{"num_hidden_layers": 17, "hidden_size": 512, "num_attention_heads": 8, "num_key_value_heads": 8, "head_dim": 64, "intermediate_size": 2048, "vocab_size": 16384, "hidden_act": "tanh_gelu", "norm": "layernorm", "norm_place": "pre", "norm_eps": 1e-05, "positions": "learned", "qk_norm": false, "attn_scale": 0.125, "bias": "all", "tie_word_embeddings": false, "parallel_block": false, "init": "normal", "init_std_qkv": 0.0206, "init_std_o": 0.00354, "init_std_up": 0.0206, "init_std_down": 0.00354, "optimizer": "adamw", "learning_rate": 0.000912, "beta1": 0.9, "beta2": 0.95, "weight_decay": 0.3, "lr_head": 0.00816, "max_grad_norm": 2.0, "warmup_steps": 224, "schedule": "wsd", "decay_fraction": 0.58, "decay_shape": "linear", "final_lr_fraction": 0.05, "batch_tokens": 131072, "max_seq_len": 1024, "doc_mask": true, "train_tokens": 739200000, "max_steps": 5640, "dataset": "wikipedia_en"}
MLP neurons of a small language model. Each row is named by its layer, matrix (down: output weights) and neuron, and shows model dimensions 170-340. Each number is 500 + 40 x the weight over its row's rms, rounded and kept within 0 to 999. Numbers have three digits each.
A block is one neuron, or neurons of one layer that tend to fire together. Before each block is what it responds to, as a language model described it from the Wikipedia text at the highest values.

Responds to: Passive participles after auxiliaries
L5.down4:528442417523483499523536514541526577479544485504472524521420522527533541537512542499488471494492553605497464455447432505492526494469542507468585473535522493512492500590530453531591448544528452505536591536469499483510491417482508457465539453590548527493512500471416548507459437470474522420530515515511529473506472502562537499440513514505497511461525374521545413466482508399535442478478506430450526532471557511443480528521531467508465446391534517585477520447519522446508554535505501521522440468458422500523470516473
L5.down440:512490536534526492515446535476498446519416478470484522483558531449413535511557484487516501526521513492512475430480557481480492489503488521401504495509519528511499475540418495492540504440575476526515534523501487492553430445533462464460530434516544514474422485520543473502465516456502459533549510502549538466506430488553512498480498498494503469457536443525520514471533522509530557489498496543552467515499479497495433503479506512502540438515545446501486442553532512517592511533483460537506396453509462411506544517482
L5.down1708:443480530576502468555395544449475479544517484486536499537541576468478520467490490463494565544465498497454468488507479516491485493533456407491431497498506570554470534529486509496558460533515485489516500462498483407518502441466500382440543501445544519450506455507541527488479506498517539457476487482455478496552440511538482531594413504590518477489407512559525515487468573460489467506509495469459496541516555570529509496505448506535560508545502543551490556583521533537518534503510495472485518437467455473505505538499
L5.down1865:480482477539549468555430503526461503526544498487469539540527527526494468499495464430546509504474522482499446490461511505562503490469604474467459454437564541532493512547522545461483448511546543526494474488461479463525402500513451487465555492548526520523516530501454569473450527425476497467533436537560461521609453542532531489536469510496537492501465455537566553539512513509491570506512537482567509522483501535475383503439517525506497468497466476488502494476468539484532538541531466561483522478447557508469510548518

Responds to: Numerals in running text
L3.down1383:502500502527494471490476545541418526549576502596511555545433463546467540480512512400474489522465576521516430445519482535490487583517523481492547568526506507496457488514520538549595545485513529476457477478519494457487487458546544500527503416445510539549509519470511500445513579519458544507527492491551480576526518505490608475486554511551472533467437487488487532500537481470526455474482527554505501512481478482462438531488548443487463502525490516498499559455489525556478590500533544571439515519471505552636515548468

Responds to: Late table cells
L5.down88:475465508519506500513382502497497521482484450435470575503547500450437472525498440541526533521509500541560506443480521449507469443477511523447507427507539480510512513561482504500465551468550427531490452469490529442480453402498478499458544511500519593521490484535553504510472538464503481558558537436508452453539473502538481505496519477459518490549536455491582499526502463494499552508484553526541475476510515543510475530554507501473536432460486473472483449552525496428571467536445560529525478481487417439506587494447
L5.down113:487438551523418518439492494460496477447574487510568425512505542548543505511539403507497427500486405539563402499486485434464443484488540501508563462521501504452506483464575478450520504486480453533498504543513444439470455464520503527439419429523488523493421558552522502433502556469494445413454523495443498534505519540497453459520471507508474505494463460528512535418515486502508514458508532478552504576452504519509530532454537420462464485460488511502531503537435523493515562482539626466492492607528488509526526486513
L5.down1006:531400557441502516482457457470498533457540481450467518522477477487442597538517440505506512513513515502571498444450492466494485470513556519498506514542544526499519521535510471473473601540595473551512507446503512409521444466490476453497467518503559538482475494517498512510429496434491423514551491464476506523554525486522514510511500483500502533493523460544503552487451522551527513486486505539578516484522462459518479460437518477460562448474557475504464533533498514474534506526522585481505503513533424444525591541506
L5.down1084:513450505480457481519419488421449507524450477417500512510486470500406599474469477546529558508492567494550501498442498440465519446505504490479461485501578454535497510541465419425508539456532496489537498471502551451463419406499524429533508448553527488539460493566566477503530564433462518497547485467478440536568490513545481564488469488438520459479463450458462559553503503507501496460488560490559497490516502554494500532496514500482543441489454465559479530565488556521509491502490510524489476499495440469524561489495

Responds to: Possessive apostrophe
L8.down1031:524511528482533514512493489504536502458506514500548405473461533465468581537577439548487460546464519590477534495549538470484466550512479522484498454434470442445435444514543481506545525469500543523474505474571473502538532485463564489547546545513494402475500567449437458451560510480547505492529481511553512493466489524470548521491513420404486507510499500569497475485490439495473519421434580480439494466509465443519476478622437471516520500384440475527430493495418516458558459464480528512489427571533441509494438487422
L8.down1038:421579470502500491482500447480511449473457432447519480516502477479460509495462502474477523555569504466495528480508472551513461472505480510491517488489520508496509484499455543571488445524498519486448546449504556465488524486443592548513516536478408469505418540505507496463504417465443552506440516476480477550463514485439519427510525527462548468468407498470435478536539540577472550524502553533446519439504522512479448488464500511513561472537480510433530530481570517552539501566525498430533455505523399487522462551480
L8.down1254:501507504536574540468414550449519521488547482478529469567483486540474479411413459504475506503413524474506576407533477560484489483452515436532540529513526487497484448415468500434503459477515482477422610476548479522506516475506457562507504490550433542489533478469497525484478475522520543460498563595468436501490541508481482504536407535508579541469471552429513539482498532490455457453455439450462434498427560483434504510481541493459481459484482469471483531487508515488535509541483532444436458529472494487496452515503
L8.down1534:533520493535460516462493502514493469500425498532531519448466555465482483525536537512485544491395462407551503484518466605504526557482540528539420453456584501473446514468478533444541500453440476555511500485429512525465467456541421538499524511494564489467529523454448498471531540523536451436444524549523533506469531483511473351449484442522506520470500513499544476440509440448573490443484526464492484491520466443461548530444477514589538480429413507537490582462541467436561490498509461534501504564514532519470428520431

Responds to: Mid-word consonant fragments
L3.down49:482491515468451540505403471462542503515521473523605488526637455564485492504521488528513423500523458527472483444544456467576496506513561502469512466523529479530520498450495522453464488484423523526515442485502426478504547517472519514476495464493495508543425496473468539558503506495485447501527528487536494476484411482494469462518524445502506493512552464517495530485530572537445549507518483497549468483458491531569550503502521496522464404461504482442467509502433513426514427490489480541473556513454508494485518547503

Responds to: Word after copula
L8.down182:543539464458429497522501552454465454533504461544510517452484497507445552449469545424488568572492442453579489429507480528547503488481542497446410552538462482592486531515492484408513460543499446554570547509511482519479482443512433503525500486490451501522530510503541496507540525541445445508523518550499428518431469523473483506498500421468515494496492462477466505519494472513476486499497525405445467403454523417480584477479518446510496418478475563505503470505536483471435495512514555503425454472506470496516454488487
L8.down412:553468584513495536406485491531492586482528471470518466501476407494550479591524531502495443597478527572464471515507442528530495461447514531559484530516514495460508412469545504508478500504499471537458475429518407480478488469506515439480571434491486505492489513487526487452539484454491443512452564492493487576426469516516466405555356535495447510541551504435488502478528508543452543562429482595499499456521514543524539512537508570559457494468503587457512581520485501489465475464494490481539481489453553433494427562504
L8.down805:511454494474435507467512495461553458478507503536514486465496516465514560480536510565460465474510493502452530491498495530440529509498532391537473544484458505540510556505500596452468500488507453627601552518524478494552491511528565504498526481544492461479476467452485470453512483548582484575526489485437442447449536467437495503476515470515446441499518551548434472497445474455537432476543410512488492546533489516479515533510411476483481505506469533504540523534510520497518538484497520528523500546508425499495621570492
L8.down986:501516473608474536460480513503452479473479483486477483443431542501517524526469473468462457588494523503519521430578380564475528434496489488451552516456536495460482460508502527490533501508520410542494535491478482558527451486520542478427512501548484559528513455489496461438555527479402404539467549458469473447436498469601542469463472557469540514430552441456516490519492498445507563521497456536501540517526497458502502503480515541543526519457534540540553486553550515507495501535481489467428544443498523507516511539537

Responds to: Table headers and determiners
L8.down616:519538516489514496510546539568543500569492480566537567493477466439520501505470515437573450496468485493523365525486478543552511523529505536468465502462417474499514490521521437497501442540492491461452487468469447514540496470497443533545517549524509426481449535472510502522500516424509487506541560507538487545520451536492565508463478544492449493504512529514497506496548516426520478533463563458518554499535495525506464517446515467480525455500515412507471499473508541502520424455544467471589394408429591502530473414516
L8.down727:483497477512420485531483537514492413478548547509523464487439519457570500567507427469466517517501505568508475564453459520543507478516469499521522505492435510535540540513497494476473498483488537555448442510537512470568486506473474509578485487426608461482548532478494495486514476556495489482476568488430483484509478468488488505432511520462482419525421449584478504481477529421462497531466498495519505501532521490556521487510417454501460497505480513520467437476503587461512551486459531469465461488492517514493410482455
L8.down916:465527506496472510479425459536507516540494518402463526484453441567502545459579500524473517558520483532515532478515547503491505492501435457543493556461511557477465484513490506503467489493519394573558500541548576522565496508487424471480536459449513533458531451508485486483502509503496461560553478459480515547518558536532516512476492495493518542489479419500439591463524503500422492479534504524520494558517508556561538422519510503488578544508577476552485508552483498493425536441435492511425484531556471500453451451465
L8.down948:413476568573503491519481483481525486462490507552486474504501538454572548486530494479590421498471548509517519479507476560494475445540496469496548469430462510519505437491526507521525500471555497544522459520511431501540512514524481479479507485545533543492491494440482492507477475560440453560462475465490486509543493469502467392536496559565488508575387464502547502495480468554511447474431548503528515448510561493470478495545415471472442510486525483468466484504534514457585546502514483486450419485484441443523446538523

Responds to: Past-tense/participle verbs
L3.down1216:461538482497519471479525495445503526473546500527413506512483587432584505465456552525524550535522475545560595549530488501518507488435448525538476503485433535531500531499459440476536505482543490469492462472414515570503536479431463429467492551484452460476502498502470504543465420471446514474520467499458521483514500501499533485570539511460502527490492497662505496527447450440522476484502508527485533516496459485472488460551498483543520495512534484497511551537505575534494452509471404450490539462403481544483425477497

Responds to: Date month names
L5.down114:501485496541591432525424507492512504533475459512473528514535517454503495506560503496534498477511517488464497495488435521496507487465463481418510475434537514494514444545469513449545507455580446546493552430501534496504423468549496436510516554457535482504510499581533489502508541504502440528499435587496507512583483507531501519456479488463520448571484432547546555495509498427466487522494502517428522476547559610476500505519477498481476554466489458440477485530487548502553593549520508556537506451483417450561522558522
L5.down694:460564465576533478498475420449480596470489451540446533550531478474456466459465532559576497502553526505522491543537495466466499422504424440529431446455503487478596524529469523437452438503488446494513477591523521468534556517497529496444510557481520564446550503485569442533467451479518494505513508455443503491482506474512534519542442534481485507561548544531564495533469467524479510580540559432497507472441508447549464513492528529493485622448504530464483471475477527507476522486457547473517490497486464515546531433484
L5.down1071:456462447476510464504482577506512482437472482437505419520537467480465523505500396444508493515458471522487464472561463540511503477465557441497495560492466468422484539555475496453472492518456493525532526505475488445463479511474578447496528472425491491504570481475514584510580524448473355467462475461448538567543481507541471478464536482454493487511472432546544464503516536539472530555494548501466490526464529485565525551492464509585547504539481540534452526542463487483530458560507614483525469546487495458514536453504
L5.down1635:396495486544486556446501570449483472538533473468536413533489511587511417559510446437467510489489505460493542557577498446500483543538555477522514546469497549509507485448500570514535475407473481488436503484540528487464597506499487506542604487466512495509578496471554527522550563475509535477513502462561495522466567481461515618519459496498493525444493552547418504463533541512496510528500512451469429532486575507555514367494467498473550560485472461489506513511459431498500441487499542484511523560554543518477478429502

Responds to: Short word-piece fragments
L8.down500:532463501500475465575537528494513518451482487522566481553404506451561594487566553516473443518490495507467509469499472494436518523374547511496527521481473487440452515465569425493502566538536502412467493530508416495485435504564526462542451524518485508503461562485439496540562537532436523532425499501511487476555466544476559522468480553503474489527488512519478479438578433464490494507473535541471471502525477521451510547471501491496534462555514493446494514496544492506491494507521456482439455535528548442485443532504
L8.down778:545422475450536566604531535476492544492511524494563546432470508504483549438496539542443481514480503591507454511490521477534524502533626522490469469558524485462503531520553584508481524496491521499545485535483488500455510559493528533542479461546480493509457566476491443491600357535514495506486534530512486473498415449480502466547495513484464538581564446568556446501479446521512498466439544525509493478474512476490491573509482478511484535539437556431435463425482523448513492455502483514610479454487473456488473509435
L8.down1002:506524584510489528533489555574518468491457448504533509526402507492531597501535505483514427499384497539469464494530452579531483532453520540480575508480444427472486462462465533528562553488529523503444492457485477525503526543539553484467530484466481569501480511464507517516513484486498478488500468447518480405555477483507469485530556537482555505453467457440477402469490474484487519457483421529495458475511502462484511497508476528498508449535534494490370458525428519492525544447533470499498385553479597486449462493467
L8.down1388:483491540524473562522490507606527499496425497487561500533465505500519497524560590503506516477512483525486504526516488517558454487473510530524524471496481506451466477537520495574546514492518474468463529494505410569497477507503455439556498499528463457467436527494482523587521475443506477535551372527598515477445478463475434517521539612523482453489494525493514516509466510514557511533430488561517459528447511497527492473507494546499480460554476510499483478521507482484424549457501477440543561507438461461520544457405

Responds to: Definitional lead-sentence verbs
L5.down610:477535491470525520485541472389580526514458490414500536500536542477528516515502503474504524494491496483546540505462491449563511463498446506452499544458509558580506500494544448526529502533580490497458424441476454595507515510586469482462522545566495465536485450497459510548501466491506483449533492521496516422463479470504520433560471519508512513502516455523483393529508469459568599510483485488507541485527531469590494507523496534504524491502465424486482568443508525423522425480472403432456531509498435518471513403530
L5.down628:476541493507469476469492500449570482528418480539517539508571441509547416475499562566530482478544491583401516506514458494595495504566466459477486594469447475458482472466546527537530547553504525501485592513540481502511500512496563475536536514576484496472550532474508486583510458478517444437540459496543546457436525483507522450490422497522503469442508539546440523481522511482438491515507470490469525527512505512571588516464417546513390548544414494495441548491519481508582456412540547465511491487405514515529470494542
L5.down745:476465564503505553461552470459426394524513461367500435518508455498549527509501500438490498523497520493540512464524541481425517507469516493582517511455479554519541479492516559514487511410483512503483551478603552443482494555473533524500482449533476470399570473485547508528451493518516499556558490425486428448518503498476492468519461499363517558453486526518458484491557448491481495564494570468487542559495513527556419460515452482507522456471568486558562482482489559468523459491540524490425521486570482445509507514525
L5.down1380:524523552467477485501512452424472480536472474463559478509541535543458476472560585508483466515497528505477489524543503493458478484511433551506457535478505466486508405507458463463607481522488515525476496439557535559502484487498584502485486483501515492433561503533534519566523494496495536488554435491488454440479484475458471483512485508440492464419484477546483455499495517539490474519541510491438554477482592467509499469515525552460540472485431493457464532535438485526479535503588501476536552470565485440510468385502

Responds to: Surname final pieces
L5.down1614:409518486518502524513541420496529398554495474555503423494504510493507448519493492472547476491521459501567420503515509516515500527464472491533467565437489501488462476447485533501490444457465500526558467512511463420552430493469492508492419501440576452527616486471493463499483507465541477430457501520446527497514470511487413536412604526474497530453497475545496488474582487512479500500494452447454500532504440487534510563555452487503408514513503519480504496539488473515481529488528559502408499537549519499491483488490
L5.down1659:448451441522530500471430530486510491528503479526485462396492447482487462508528376470486518463479481463576489556491467472465482509478603521521512516480467502524473515419428482505474508431459465511525543480522471457502476454509503532521529458490506452498519462496480514503522619486517495473469561478418480530572442500503497511460494497505498466523520408450523414544511537448520516465500486439498455510498492525453490550537452509491427530443475459580476486545448521488424507445533542638445420458544452471523550555523
L5.down1725:471432450545506416517421524467534513531509473444506467462552414482480487505521481437489478500484465393536487517455472396499481515497503482444466524501497522530511473451448527425550527428437460553567545449542513471531494484472455491517518403491587500494569511496488526509462603499511406527517540537498537561522465468496515481483525523489530448490530518507469521476487546505558510461500545522511508504459399558487460511539489513500456574417493508487505501562500560514466500478541521572548491465574519411509505525532
L5.down1932:507542493538531514535444530451524527562542449522479512514496561489483483459486451503530446509507468512509467448542494407459489517526510511506591474518464536482475503459524463473565508475501488542532590474510475497540528445545497480464479469533501511491494512589510513492404546556505519510551440544424567545493410457487542502476499488588518522481545473483528546470519480502502478464500532575550462527504483495470505471426612511536592529453483461576512560462540448520461504491543520480562483474558487434555446551502

Responds to: Mid-token name and year completion
L8.down377:471538510583505465581489531472447530490577487518495548479428534479609527586463530460474495532591497517562472525497548494484551517524513469536509539523456524516510551536492492444496509532496512428494507504533551517559426440503471451523466538448500540504444523502498564515480514500529522506493468528484482552492465430435525537531483625538487507496451526520519516511539497483537508477558544491562516503519509413438492450496471504515482423454461469535530499452417520525473499510386470517524564483463577428529492517536
L8.down735:479513484509528489599524518467496476503541487504468580527510521532494549498500512499471493516557495520491464506553441434476518425482473416465440484540574507539523519474510526474487495512447503514545566576444572560533367515552490447487538461400490459437470498536475546611491493507512443484498524572393472517552490383493550415481490620516517538462429482456556524541527500470506493504491456538567489500530574416422493507495486519447489528463497572492441504496485450554494529555577511487458533528462547494476482538485
L8.down795:539555450488497508542501428467484447554486468442612489476572489477502523572518557562511523502535468505420470521520470458492500458517493482459429469487605558560491416454505546515455476484447484568546501544485506504470488515429458465505454537482457447485595483514533544560549525521529472562449450560467463443538593411510471509491485498479588478463485456560503547518443527510495463551448558525529479487533568508511510517535400486498495541548524501491494507512524486490505540559534491502492510552504514526544517484523
L8.down2037:512577454558435422514513475484467511534404437479575516504499553528379503521455502559525488517503466513491514486489459500521578499441481506418446475477561529504415435483539554563488512440512484532479487510490543495466484519444432552511515500520462524479559456539555523585487591551516470494508481534479500454488510498545500514494550560472614518558496518487514480487437561510463521503447501468404484497481481502501530491519456512522530487612507519546460547445520418530529517561500420485530447539597480507514506493493

Responds to: Adverbs and pre-modifiers
L3.down1228:512548445459597483526489442430531493520516540551517540479488537452538521517496461495543473522560483568517482533483512506533505508559552463502481517489493484439485512546513512545565520449520507489501473441492503455520552471498544475476506478426502477491545517497600504514526478496499531536466531514502584504499420502501466499523490486460485412517415519489498497495487545488470488512491472462450513486520479480542487548533478483471525592538499488428507520573460512516510515502511568484477459434494494550563530472500

Responds to: Apostrophe in possessives
L5.down852:519513501538532480509420506502548502573458453386563436420506507601478494418516504502521544526487452505480580515541436501471514497442409500470483464457529481543490517452518514498464494508515508500480532482470458517469498562518493483527576532589461540482577516514546542446527546464501527525563484502467523410471498500472420467534564525522515604502462567489503482507520493485536572496521558516507487501489447507503512494531452528473442596560564463504491549561542502458493524563552544523482531439489493518462516447539
L5.down1031:508492497521470527512421448382516449515514463495555427460528489505436459459480438536533525489467443520467506517556541474538482494451538487483572449467546513587485551402530506448524399422464539568491438527463447459448497462548499496513490490561536514468534455466481535479453480482527454459515553548495429397451493469431477454522522509541531608489493467451521481543553513538607526467489549442492524483450437483511521488476477556550420476429512573456548548514475474468506475440468464535477489525477537480474519488478
L5.down1943:490416514524477470480499539488565545544545475562535501505503497501547446522530489508441431497519476488451503491495503535466536411453429460547475466425525509562496461479464458486502552503491466573487464517470459470461466540513501508514601570475454534490452512503501503473553529438452509485503444512457516496522543469506579525509456554536532529553499494640475428580495501510544464508469477502550508514455468590471523470514524508467478432491549502457467471496509537521518516486503423511429516444468433533508621526446
L5.down2034:478500504524478420540544526517535519503485524495495495507528484488571424458483499488504437492472498449464489459545391537457463528430467505606459569475489565455484535485447526448544434528468492495472548406503502483443617511544549468517462627491546478544549507454495482553458495472482492473511539526434504526411470480449442484581584480548513535479515459468530488546545495506501562505496512400569435457532439508488493530463509539518503485452491518504507522555418485491546516559503478504507478546419468540440513540468

Responds to: Adverbs between auxiliary and participle
L8.down97:541497520462515482480508490470443477532508446476477518458500535468398504524504511511417577496443443514542473469454499462471515491506477528508511514505451462466501503559454583453423528457456446479553493523487530499520425472513507546501486497501482464482489442540493563464491516559494472543525519561485468480448577474520505437482457546520436511484537463457520473496543457535507474476496479507542464520509590454559549554481465504378400514480487478445452504488443509524523481567492476503537587500484537491462497611469
L8.down422:516494526454486463485504549519483579428526509417548476480449580538517566540433521492492540495485532533524500476450545493434541447475571498505522476509521473541460519518515474496385505440487474515532481552500498561455405437505527536494505530529504482552492484517499589368548443517429504529589469474523474524562452439539483547481485612513562526446554484545473522549495440471538559462550493519492601567491549475482466496513475443526499550457506470537519463481505562468518473534495522558491533421458508494551508512553
L8.down424:425465521481483491553458529496482501487513522495507517480523447493486455404491454461466543471488523463464463441510502545450498507536497497419523525541447531513499552564478506464513501510446477628554531557467463512469480429532519500516436499579536424501503507526472507471446474496574502541549491509524536471561496558451494548517519472503391492528577535603513437533486475493501412468536495453452569515502495525526519539511499448488539439447489474414503486463501478512498559493479468518494462441488479478531469524465
L8.down1983:460477433576458458464482500496466581431512430470491528529480507503548487490512478524518573478451473589463418507427388549496495453459453458489545584448502442505472459568506541478373519516519498532500487529486525579548544514399494431393516473516490599530547458548505506487468488530526537439511480502534521428564456500525438491483452540542555457499466468558492474468524505520556515491437527536478486498414546550529493434467510534563528519507465499600467474510508493496549487533491439455497535498461472464504522492437

Responds to: Predicate-opening modifiers
L3.down780:506522473459491450509510444435463461470485513472509485572486504546475472529520563442559441484501495552489459544493518491484485455508513476480532511446507490545481472421482419524524455441496488413550454475562506542501526483473471498468477494461497536504504509506454560526459517506464458450448475474491519542471467509498496477510438470470526529519509439476466484560491554475490436550504541498544539539534471510459492570507550470511533508483500443459428598473491503482518534486524557543461486451540476528542479389510

Responds to: Word-piece fragments and colons
L5.down570:511470473512532586555465501481580459499533540481528479515487508446500496554494537540477440492504437487527484532521475468521494486521518502529493555538478465434484512533532512487500503460537587499568535472512488466500539542487462477449531526472512448435523488483504503509450494478520506463478515493517477528383481497491508491451478490507505483449517458538528508531496552557522518506505488496556510501473498554548505516514460500477530511505493513473508562621506527510513457535516516378464477447499504441498541442454
L5.down672:472527481531472546563478557489493473571554534614492574525466583449568504468564489470482406492512536567481457526439459439508500512488469511479496506447547560520504505536468524523491483423508452440449515503453539534514605486459565419500532509491601449467497576489586486600512496462527596533503439570433493528487455501490484487533485465483470511532481473520458520546457491469424427482500530471416536439496529582404456557544530513543443512518441483500536477504421478482502528472526492491548482498483450500496492513509
L5.down1378:526499423520485560545483503488521496541545547558489505496488462459566499533537500578503486498489446612504497537485519460553507489523425466527510544448503484534489503527564525494426549496477522482424575500505446491493532506498493419571547498476505474441495494426484452524466507511502549466496495476492494484588471510507468513482526488477509419522536522546507511547539493488521460456524510500470502480553493517523495529538568472475593551531508530510517535517437502520503427441414460431522523475530471507577489526493
L5.down1710:470528500476499484547492478497515537534552559558530502517486541484542498522501524485487439526543535553488449481415350498538518544496389505542525479478490528467486496473515454551474525558499571506483537463479490528551533498461393440488490551442501488537461486470526487505431518500462505424480453489460515463500426467471458488504443500522467443466506435502525499547480508483502438441523529463474491501552451526546536466482470518530559504547512551487522508518482456444516511485483493430524444532476448514507485544485

Responds to: Predicate start after copula
L8.down764:544539481532520511468510546514505429545515492514494469408478476499569457503510508401539450470499454506441497506483457527461433482455491473528512563475530539508492570414515494489482459521544439467476496561463526492541418484545502481447535480488474515537562482484473489542484552446479464457505486467510540491562537583518498594483555429522551521506508586505492489410552509427497593554525522484521482547432510457406491555478550499431488491551568545518587547565569482550540519497537527454440496495511549472483542552554
L8.down1293:576458570557488509489484533490460523526462426500506476440507603507514574501506463554470520548503445425394503416528501548494452411470463514534485477482504550452476519478507471512494544497559501587514510529542496524573500483497503543454527497448446515518516506473544521462516502480469529523476447467465508499488518510444542480492497486563537569403502506593526525422484432475494446458496400538493518559502486481480603430453513469489441573428523501514458512520534504481533492492553485491426595471553539496540550474491
L8.down1571:548475547574529442464545490514537473536505450512499502459513562522458524513486506545527513530456437409501530459588517522463471459420578487518546495528491534455479558435513451544461478492552554451489490487508513492522461461584481548512605497514489492541459496484471522549449511497507563521442487428484487510513540485443520529512494517492480529436499440535467459423494441541561514532542494488557495555519374465509519423502502444489449468472466489504491538461604565477529505504460512430492611475499580471515535544555
L8.down1664:502463488455535548529468526495506543521499474528446421510539560520610525479444467569431499543577472511568502472446527559535488557481503520539439480498468478499484569528503510502493522513556482471525548538514508457495422480467444496518550529507443506497529473548481548522461581481554532470466474482478493498483481484480520448522420524495497498499537521495430536515480486539513513518485472468550466459498471531528514471460518444474541517505494422458521421506468494475480490440476414497527571394436552502514615509586

Responds to: Sports statistics tables
L3.down784:483424526482532452525448578542508495506526501548509499518516517502466387484495539448518498508487505512516444453575484503488527437520461504450515463519501495542529469539491516554519497445461520513552543503538401508481546504460472476473480458482459493471512524490533495492458488561521445549472468504497502533506481497484494495540426483509512562501543401439529477458496472455584380494533527518456552507523502480470446488468492446420447526348502526510537533469507541504510573472472485495531481490483519544552580466518

Responds to: Year-prefix digit tokens
L3.down1839:474496527560489512503502546490470486597508482555512480582554467536468498565546534462459449510458533502504414450507472478526492557458491444479509545462495458396459403514496519525579553430532494532540553514553495497483513554470476509476512401510488492523467477473610477504486618525474475529474534530440454557523441516492507509475508487445524478469456521516527650467540542493531407535481513514480502528513492474477479520506529490495456534495481536496497537516465507527487586524493534471524499548552540541555514522480